From a checkpoint of a small transformer trained on Wikipedia.
Size: 9 layers, width 256, 2 heads of 128, vocabulary 2048, 6.45M parameters.
Training: a variant of Adam for these matrices, 290M tokens, 8848 steps.
MLP neurons of a small language model. Each row is named by its layer, matrix (up: input weights; down: output weights) and neuron, and shows model dimensions 16-111. Each number is 128 + 24 x the weight over its row's rms, rounded and kept within 0 to 255. Numbers have three digits each.
Before each neuron's rows, "fires before" lists the tokens most often just after its 100 highest values on Wikipedia text that the model never trained on. A number after a token or word is its count.

fires before: "\n" 97
L6.up696:108115096129135145093150089165149142121163114121142159141128122110132139147119161120130176135166108135099117117156078149102102142112151096106164099091138125182118147110102124089114136138111112138089081175095128139136141103116117136158056121145127148119122131161146121048135086140180096136
L6.down696:166145106122127108123171121114124134105148135164144144115121163144130153094112129141095093158104160127135136143118097117124185115126131123145127140112147103136169125126099123106122076121094115154107138118118119099114065099138150145171132134145109182071112163094189142124122128100139155144

fires before: "s" 38, "ical" 5, "ic" 4, "ist" 4
L6.up154:123115097099165140112138175147131116142117142178137132123140108155144175168123140124150136168133090171140114144139133170155165130136122133147157130115080119130148116135120107103139100133159112156114149174121123123167139101140051139147120134161093087117133148177136152114109076124096115129
L6.down154:156136135127087123154133149101153096127097113067073143128165126127128116105140097120166125134129166106133145127168120118110130107156088123085101126161093142135147136071132136154173159111117119081132120095099150136086112116145168109110130105139118144135067086105122129131165166131101137125

fires before: "-" 43, "\n" 16, " " 5, "C" 4, "+" 4
L2.up126:158108087104168087097116109137110153115111111184168083112061115123131127165118125136112156154146144122167111138223081141111129133156109159137117107132125129127144138109127137089111126098108146127120141134094114173168098145112117110158123102124112166141073144125130099165152133133112125135
L2.down126:122138139107145187149151096138107131145118128105157157153183132108154104137150151122154130083137096101090093127121191104172114156124134099091166121138151110132126174124112097120126121143115109149108127137137128105130139133117116143115152144155185104142167140147140117088094127128142126135

fires before: " 19" 15, ")" 12, "," 11, " (" 6, " November" 6, " |" 5
L2.up688:139117137141113138155121133142103160110126098100127096083119140149105124117086088167113136152107102099179120127121137076117162143133138123145094110135133109135088136144122151155115140112113111119121129127125158129101130138092111140124122076113098137168096163176101132100151128060125122112
L2.down688:119102110110121139106112127121125085065095140100156108138125144113158164129153153087152139106118118129126118138140136143156137123111125087132126127117124151119160119098154158083117161144144166126123106131134097106182121098151109131146156133115137107158112156126146120122139190119142102094

fires before: "\n" 27, " 0" 17, " |" 7, " 3" 6, " F" 5, " +" 4
L2.up667:128102137137103137097134145139095142096109113120118114151087156102129143100075150166091099119096123102135075119167102145081126111137117161115162087111132131167104080119141128122086105083131104111107118165141107132148137144066102135127123128129103158182134157156145108110145111110100139133
L2.down667:153134166132097115120168149105146137156126125149117134141147144103117085139106142108183098105116145156114138111118134111150139135145107104118142130099142143121129113138129126136110096121160115141119140093108099140139113129171150100140114140130074111104147105115129080147154134128146134172

fires before: "ed" 33, "s" 21, "d" 10
L6.up682:133122122167200102146131102079173145117131119153138181147167134131140157124135131152202101147152112155110132157127118110134113142150141114098094161102142109137097134118125151117106142148129157088095171156102147102110140172142124130173119161119134128141130120157146179096139098129125084117
L6.down682:145143173136172131140140124135121095131128133123133152119113138131141136138112127143114144094134114125118128119084119115150116141158060142115143116130090109098134143104111094192153136155113088139106126112131076109114127091097153100087137134168148182115163084116108066143082130099116155127

fires before: "\n" 77, "lu" 4
L6.up497:118111116132139121104143125132127146165120106123128133059122110145129107131151135088145122155113169112124152139153117191138140146140116130123119143092108130146099130123097110135118108137133122112148182144150111157136132118140096096097104138170103106133158154135144130134081078101127108084
L6.down497:123152131112157100074110141138056118149131125098124146110129136172142130124113126104083142136128128102130155095168136149089118149156119130138136112110103105110135133121159116117154147133098104136121141132111133152178147110135181140130110118106118158139124153158094172154163090151101126110

fires before: "ing" 24, "ed" 19, "d" 13, "s" 8, "n" 4
L6.up116:186117172103179129166114074145103151101103135168067103150170142126125115125117116108164130136121118140102101127154149138157131119168164120101142131087089089123112061105142155099123096126139093105115081149092155106103103121172097147134144161136112116136097128134106153150168133153141107128
L6.down116:159097156101122119123106109138138125135142123119147119127121104158146143152120147170133162145132143118122074160114128112084146119149125157100151127095153111081164111115156122131156114141140130150132145101119140123123131146160156130144160129097151119107112118128115097154118170128118122137

fires before: " |" 32, "N" 9, "S" 8, "P" 7, " Or" 5
L2.up418:191100104129107097096118158137121133128122138093105102129106107107142116189118144126117136171114139111143093158122128129144098125123115157130114087127139062124133119164105126143085144093170145136174126149092137123145148136124095150103139134146086129169141157124111108098127115069106150118
L2.down418:151137125121115128137110100127150102127151100132106161120127112101080129118146083162172136136166083115122143107182123133079131167145122143136165128131153136100117121121119099104149113181119104091128125157121138099119122150128176145101146116135128182162110107104142155128135144155117105076

fires before: "\n" 43, "con" 5, "b" 4, "at" 4
L6.up749:111143115153131170134092158108152134080123155081148113079066113155161116148069166150160122130138164142166132106118118115128128102108120119132117120118119130168115129152135177105141114127136133149115106140103106147136114128112098131099121124144098132116096138173082119133141104103150120096
L6.down749:143081130118147107144184178115106144185118091076125178141124112123113103111116138156099111124105116106153126151100124130131130140166162143102140111060101132124128115150144165130090136131129110137143110144165118148117161117118110136112080166138129164106164104165155142129086151076137108119

fires before: "\n" 33, " " 24
L2.up139:114123169157120128070111145107150166115145101142118097150108121126092127178129082139122150162175116109143124168122085123109120142137129146136122092136117125175093100153087151139127075134139091119083091149067134138129152099110118175151127091153131108128114121160109165137125130123158148131
L2.down139:140112136144146139154100116100158153133156108156159123101118162151085134132092103131161110167157133166148151134144142113107127128121161132118142103130115131149125117151108149184134117176116116173096123069134179127129179098121163134157110093128113130122133091162101146156114129083111144160

fires before: " |" 59, "." 8
L2.up326:162107162178117096150136132151138125135097107152124082189109127117126127165109147141105133151148129117103067122170139080127139179150122132122118112120127174150128119135095148166113109103125112127139062178096165144118118153078103122102122102140125169171103134143093115124131117095145103103
L2.down326:107132128128122134111115138103138100119085159138119119131112162144147132145110090157096120111143111109062126168107139115132161107107142143152102105112148122150124121170071139114100147119138164128152115082134145120151162130118110155095129099115156088132092109089120163163114124109140136151

fires before: "\n" 23, "°" 8, "ic" 8, "ist" 7, " |" 4, ")" 4
L2.up136:124133152122130136120120139110117133113134108095182084137129135136113078156074112145136103160166126142087119119135126077130150132171116113096114145092089103128160161117078124136108143106101138106136114123099108144150103147154136149157126117115123126106119112140131128100170110119157123130
L2.down136:137116167092089127118128125137127103152094155156088153120167098135113086134177146144123160129071106133137117142125158154164102102133153135117143118095122160140128134121159125165159117151116056064113114099141126107154145113096142096174115155128123164111104108130124132122156104156115149156

fires before: " |" 21, "ed" 13, " by" 12, ":" 7, "W" 4
L2.up661:143118139110127113086098090117139085124144113083139182138117075099104105131118101139126110155112146134178163168111121120129130106160149162139126114149136113150149105103095166141080122138149144124110119152133131084170148152123107140123138138122125094162129106126157151147133133109131141117
L2.down661:137101141117157096138120129154117156133123120108118113120118088127152119132156143144116116182132143105163111184140109144095086103098154157141141166142138111141131105077151136174093150119104112126154114151069134107162132146157105137194134080156096148140122166138148125083129148109095154142

fires before: " |" 40, " was" 11, " is" 10, "." 6
L6.up739:107130094133160150165138161131150122129158129172087084148098149101150162109140130134137152115159155144142120125082156114104155131145117178084125126169122151137144127135117145092126123112150122117171104121104116114125123123144131126115158166146114080096109144155132127102165067128109113124
L6.down739:128129153119129092115102121142143118123167138110094158104138098124099117154128095077150173122125149086097118118174106081155132165129161094136130110133146163140136104151130083131154116155096115097115104128101101119115135149159107136141114120140113167118088118124149147147181128113123184141

fires before: "\n" 35, " " 10, " V" 8, "-" 7
L2.up686:112118124145117087097135096138127192126169182136114104123153118125134072148151087129146153127136119118102124135140095185097097126137093137126127110135157118126085113136113159076101125093144103107101083164099140154181132139125092148183132102136121138147138128181114139098177120103165135107
L2.down686:106096098115123130181140108116154114115110144175097167142168128118142124123120124115154103092133109132154145137125155152103101101118125172119146170111117109139099116162121124131134146110093132139131151140127136107131123093131176158131102169106109132106150142083112138068133123119155132162

fires before: "al" 23, "et" 14, "ence" 11, "ent" 10, "s" 5, "p" 4
L2.up639:165112126127117139147133122107132190128126084123105097120098104138069087124091103135132127147123114115124086129099110161128142160149094119096104097128161106118130070177152118143070104152168153098166140151090143168137150161083064124118136066119127128118114155146118096148149112124123133091
L2.down639:136086138144131122154134133148129124121139118157059146085129132141099120179164117114111110135127146143148110089118093121151123115075102114062147063160108138116099097172116105114137113161110126150161138166107124129141117137112126131087109134146118161100175123141143090060133124130131154142

fires before: "\n" 91
L2.up633:136164120126133157126132152099092148068094128078161103120150171155114111126116159155129128130146126126134086133087138167119138120164143117068132079089093123152135169125129153149115106142168142131090143134109110151126127130120117153140110108112110100106171162142149111126135069142158124108
L2.down633:149122162098161083109131100106139145086114095144162128087100124117130148154134083150110134120145167114096104112159131156138142100117125146128138162106142163136144128134070146147100144118104112107145079140129127120134134113126103141146133154109133148149169106106151101126153128137142101128

fires before: "ed" 22, "d" 18, "ing" 6, "s" 6, " as" 4, "ur" 4
L6.up203:146145101111149088122143133134123166120121128142111108151167123124134122170131151132126153142084120105140108093156120144126103132183115112112161114141114130133103134143111086120134092185129105113140137135126164117161142115115112111131121109133116126172086124165123147158129093109115118099
L6.down203:144086181132104165170130129091140132142135172144149149132090120137170122129112115129140110118164156148098125162115103121080119130132104110118134111132181097092134152115158111154146126148071132101096160123109082160138120120129124113155110177168133148103106119130104101123095157125093148134

fires before: "end" 19, "|" 14, "n" 6, "al" 4, "b" 4, "ly" 4
L6.up49:132136142136149178127070142120111097136143121128186132165134088083086125159103136111116097124146154119114106118163114168161095148105153130121113081111138119160125117153150142079131122158131088145105133158118141136111175149079132122122089136141083100145139112142124102176127157121130110085
L6.down49:136148123162099127122147141104168119131128164123179130137178132113130122135104143137164122150114163096149148135120117130139128103143104099149138077141100130134112119105132055106131147104121134098086110169118136076171120139117150133140154130115117088105145105103108103108193160119133147120

fires before: "s" 55, "n" 10
L2.up122:161110171145146154137136165110110109131111090129109122167114089128090130110141059135165120166138101111137099119121166172140123126132138126091137108123107150133117090123095102163106133152114169102078166112104121129099097100113136136130109123125169115131141133150152189143105078103141121192
L2.down122:187147131168119140144105104121120114109112121153145135162097096148111129128138093127158110094159104143149083117121150120141143140158141154173142132175171135132132121130160131124136092121087117156115197141103134160147160174124110151154110135115112125125166126129116152161117128146091114132

fires before: "\n" 58, "W" 4
L2.up515:159108141105146123145124102165141121115115121132138109132137127138122113106085052121158122128118139098182124145138122131118116099154082116124132118141138142136105139093123092138084111127123129126123103126141119096163105165121118157127115117111110078129164113197143099106158080114149111148
L2.down515:107165122112113177120126142131141141146136083093113122137131180129163130140106104133108099117136152163132118175086114144117157114072105166133126139160169099102090154103118158099119117090143130149149085129082124173157154143120144143141119178092093097107077131133103120105132150134147170122

fires before: "-" 54, "\n" 19, ")" 6, " " 4
L6.up47:140137119166206127121143152097106143084101065103125150107117113075136102122129163154099162113188113143148094153128148107128123154149127104087144132111106140096129134122164115141139113127138126093086106136161118154135110126106082140124094119137088139119168152185120128112123120113133175141
L6.down47:163099112103152131156147082092077126130118167136120112127132118108170117105085128124084159138148081118131126096154119130112117134121131122110149119107102112135163136113139124103149145120095101110110108084158102125146096101123124132129118081128136147092125124116159087087134106106156165094

fires before: "," 27, "er" 10, "ough" 5, " 2018" 4, " 19" 4
L6.up638:141153113137129099131147159136098148118102119125104120122065107151084142122105101090148172131104099140141107106162109098110116142081163102142092148148145142157119121134088159120124128116131112126153103135160096157100121110085149111088128100140079149105153142175109125087159115114097102123
L6.down638:083150121151186164109110095126099123134115113139123150105099109092087158141166122163083110129117117111149114106103101169095113154137115156145177158123153159140112128138070151138147116138118082065164109119151128098099146061126140117159125145129154138103139148132136096148123122127126110125

fires before: " |" 22, "\n" 16, " 0" 10, "." 8, " " 5, ")" 5
L2.up29:122122107099114109099132141122098110114112109112123119122103124147109153138128131111085134150106152111171122130113109193112135142113107154108131127142135123140171147131120087126097096104146113127081141111121153170138098118141086175117096130166124078088139138173104112107142099107125148167
L2.down29:082110099139141152157123140095119100123075143138088118122119124157130138162161127147148173144132119146142140165136129114109091128103122120122113168130173130136149152170172119141107099111157142108127101172142110152134124094156128107126092107130129171083160126126150118145135144146180173129